config = dict(
    num_attention_heads=4,
    num_key_value_heads=4,
    hidden_act='swiglu',
    norm_place='out',
    rope_theta=10000.0,
    rope_fraction=1.0,
    attn_scale=0.125,
    init='normal',
    init_std_qkv=0.0246,
    learning_rate=0.00155,
    final_lr_fraction=0.03,
    batch_tokens=16384,
    max_steps=8814,
    dataset='wikipedia_en',
)
MLP neurons of a small language model. Each row is named by its layer, matrix (gate and up: input weights) and neuron, and shows model dimensions 16-111. Each number is 128 + 32 x the weight over its row's rms, rounded and kept within 0 to 255. Numbers have three digits each. A neuron's up and down rows have the sign that makes its largest values positive.
After each neuron's rows, "fires after" lists the tokens most often just before its 100 highest values on Wikipedia text that the model never trained on. A number after a token or word is its count.

L3.gate63:123145069133162096115138173184182109128140146107139027073096111111125170100111074090103182167136092100116083102122115133148145105127149062115122154127091129132174060092164136090054119166061084083151082110125074092092154094123097170131107141198148151153109180176068139051147102174148098142
L3.up63:155119167138152078143137120163139094124098129121150126120135081140156120094084128067152104103095142104177147153149146114099101126140146058094123087129069120128124122202088154140147067181138202095143128172139166075151102126116132085156154207129159177100096109154168111088148158152110099101
fires after: "==" 99

L10.gate259:100163092084153146099179161151147089198117114067157050066128065106139173138187091133190129131111147112111147161086133128156111134113120118134138155186111139089132076129148096116177074137127202099103132104106141118182067095161134089151109140168128168115125149089121161075127162120116159143
L10.up259:146132141130163100118105160164136160115107148192113123125144102098145195127114118137002118147102159144167136104191140144150089120183112071106128081150114145131125110126109184140168096132089157120111106095101100156103155143095090107147076157114133133081078128170164175075104186191166151074
fires after: "==" 50, "===" 37

L8.gate57:129188149159124137129147074169151086131060142145127145090153085138183142145178169107112147146087126085180138152151149118119178158144172123146111082115085127067144113148214145152116121170157113101158080113112122155158174098150138120092147179110095125141141091088107071137113176128129131066
L8.up57:116103120120119159085139102122153090162167174110147105118172136152163129032085091149102142097082086136085141153131177117139162141123095168137114085093054131152165147094113154172132095122140072115129093194117161105096166143126116167121170212099131113134083150163135102118164123170132108084
fires after: "a" 36, "8" 16, "5" 14, "9" 8, "0" 6

L8.gate351:165159098138123162174177083128145091139169093108113108150114080063123155079142129179101139128110135084107114156116089080078135130096124120079181143173091160115144072083110120085067053164148086162106060077172079105113161136159170123133098114189107097106118086156124128095108138118137148162
L8.up351:124120122156136067099147162158148137142113172168090126155168137133142215105091165120090150123062099103162161095120142110135158135163169117170119095134162079116186091088106122180108100145130094176136061137103138100107169215145100106110074143135153122145092132142105132154115164109173165127
fires after: "==" 17, " m" 16, " in" 15, " p" 8, " to" 5

L11.gate279:124182129133127128105095120127099164163105068101138118093145109150150125120164124135098093164099132045154100187174107172162117167171119165118143123141131075104114140159139157154121095160094091122110040137059126097177142075112094107066140192120110129134139158090047120113123107176132128132
L11.up279:119131175158075129214109105190110167132114105110124117075159087152125187163171133099071118136117126095133101135185110130093138156199107084110147165177168132152124102159090138115089112161145092135137106104078098142126127161105126101110087129151148118040094126118113100074130144161143119086
fires after: " o" 33, "==" 26, " O" 11, "===" 8, " |" 6

L3.gate487:113149153094138118155115156168134154150183110097123144056146129089139078168116127154163143149080169105150133138091155104178161062103098143123162146160117161155072140178101129121205115131087143142110168140117187172184183104173184134063118108087124127165104141073102172143089102123132103040
L3.up487:171103126111100084121140112156125156168176109140094159079181167142141108047129129168160144137109116140123119112073126084119116098124123106100098142146095131199137132079132140136100139079113127099101101186102155158108122092196141109152133111058069115073102171128108186122106114203119107122
fires after: "l" 87, "c" 12

L11.gate0:073178121134152109046192159139107124166087114127135080110121061136130119100153127140108095167098143156110086188166143113110111131119163116151157078152138110158090123058175144150180106136142096147186153064160095136096130129150140172127158095094114124154154174183125186112166151092120153147
L11.up0:142255154134149119085126105110131170127132119061106126097119090121152117132095172121077105113116195095123165132202129105115102091133116102081146103171146180185085108133169178133125114090119086092143123144123073087137151122123131138106075132155164138158149153191128155111113192138143157065
fires after: "." 48, "a" 6, "s." 5, "m" 5, "===" 5

L9.gate290:145131139148157191095095173135103100167144124105132082104085142087152168117156122188179073148097174142093139153134135132143145129043133124129183101147113143160111116193194102143092124096105101108120138147113190108153129086149083113106094104110148141089125084121155154135180146084103126089
L9.up290:088162106074092140155117145161093070117079156122071154147119133168144135123085125116110155151157183159115159066171091205165176159180043146145117127135148165195128132177177163135134182113145138136155178113117063108086132119155128154135126127071123159137111182118159139111168081158115090138
fires after: " 19" 23, "|" 11, " s" 11, "–" 8, "19" 6, " |" 6

L3.gate19:174117106102133087075154087060180125148101135101106094127123140194130117135145189165176188169158190118116116116127142119142098135060154129164094110109150107141143096105100137139090189098146100171096098088093143105102114098129112150098130135130082070120075143125130183138117110053135180152
L3.up19:096139121075113127089157097098180142134106153125129135130111142160109105090120108051084124138208126109105134120093135130132070150106128158095109117117130115108125131156190090158099154127145104115127120117134041045179098096125090164134107088199165161145115121124102148123116119115153126124
fires after: "n" 48, " D" 30, " d" 15, "d" 5

L3.gate11:144130126078132160121130084118091121158092135133078118075159149172151122149133103138171138140163179143094134168146196137157074140108097116045140156119132153118097173196093151101111143139174099149131167087140072123143140095077151119105157180151074163122126109145130127153136151136090125144
L3.up11:120120147081117079108116145138101121160075143095120125067055138118104132086075121116135120140121128118119163217144198114159061149141162132103160136173121105118063200102141194110146166186120068123141128154181091086107169097103151154106138111207200192129092149104115186070155087133189173070
fires after: " in" 40, " A" 14, " d" 11, " In" 7, " D" 6

L8.gate404:116146131149126083136113123119163137086131107124101140087135154089089081159149099081129152103082152099169199178112155100200164124105108126115123161101151130064073130169092087155165137118160110133183084174163134130121181130115172095075162170129148133167157112165155124134075152121057122105
L8.up404:088142095113062117104088143172152134091172162085087135133121123121088085098100101112179129162125091086135137108190155088115074136161066113107151188153134121132100176092098148083140101152166116058132104139099087162153143076131077138143136074153090126049122144093183141117145166153102166125
fires after: "l" 56, " b" 9, "ac" 6, "c" 5, " pl" 5

L3.gate393:106135129104128158099162162151132178147118093149078109108153145120143144160171130213171146172087169099104127100130154081184111118101123068110104138162097153121124095175129165129137077135132150029101148098148112122056119116181150120120135113108053151115108147141101153130104096182101131156
L3.up393:137112179106113168139165217115131150131111108151096128188168137148149183155183085171148108152126201103160132061149075065204107144133135075126070125147113165112147090185168129108132101113137137100143067070125100082079136138122129140185123087086123122118133147113089130111108129166123155162
fires after: "\n" 58, "==" 41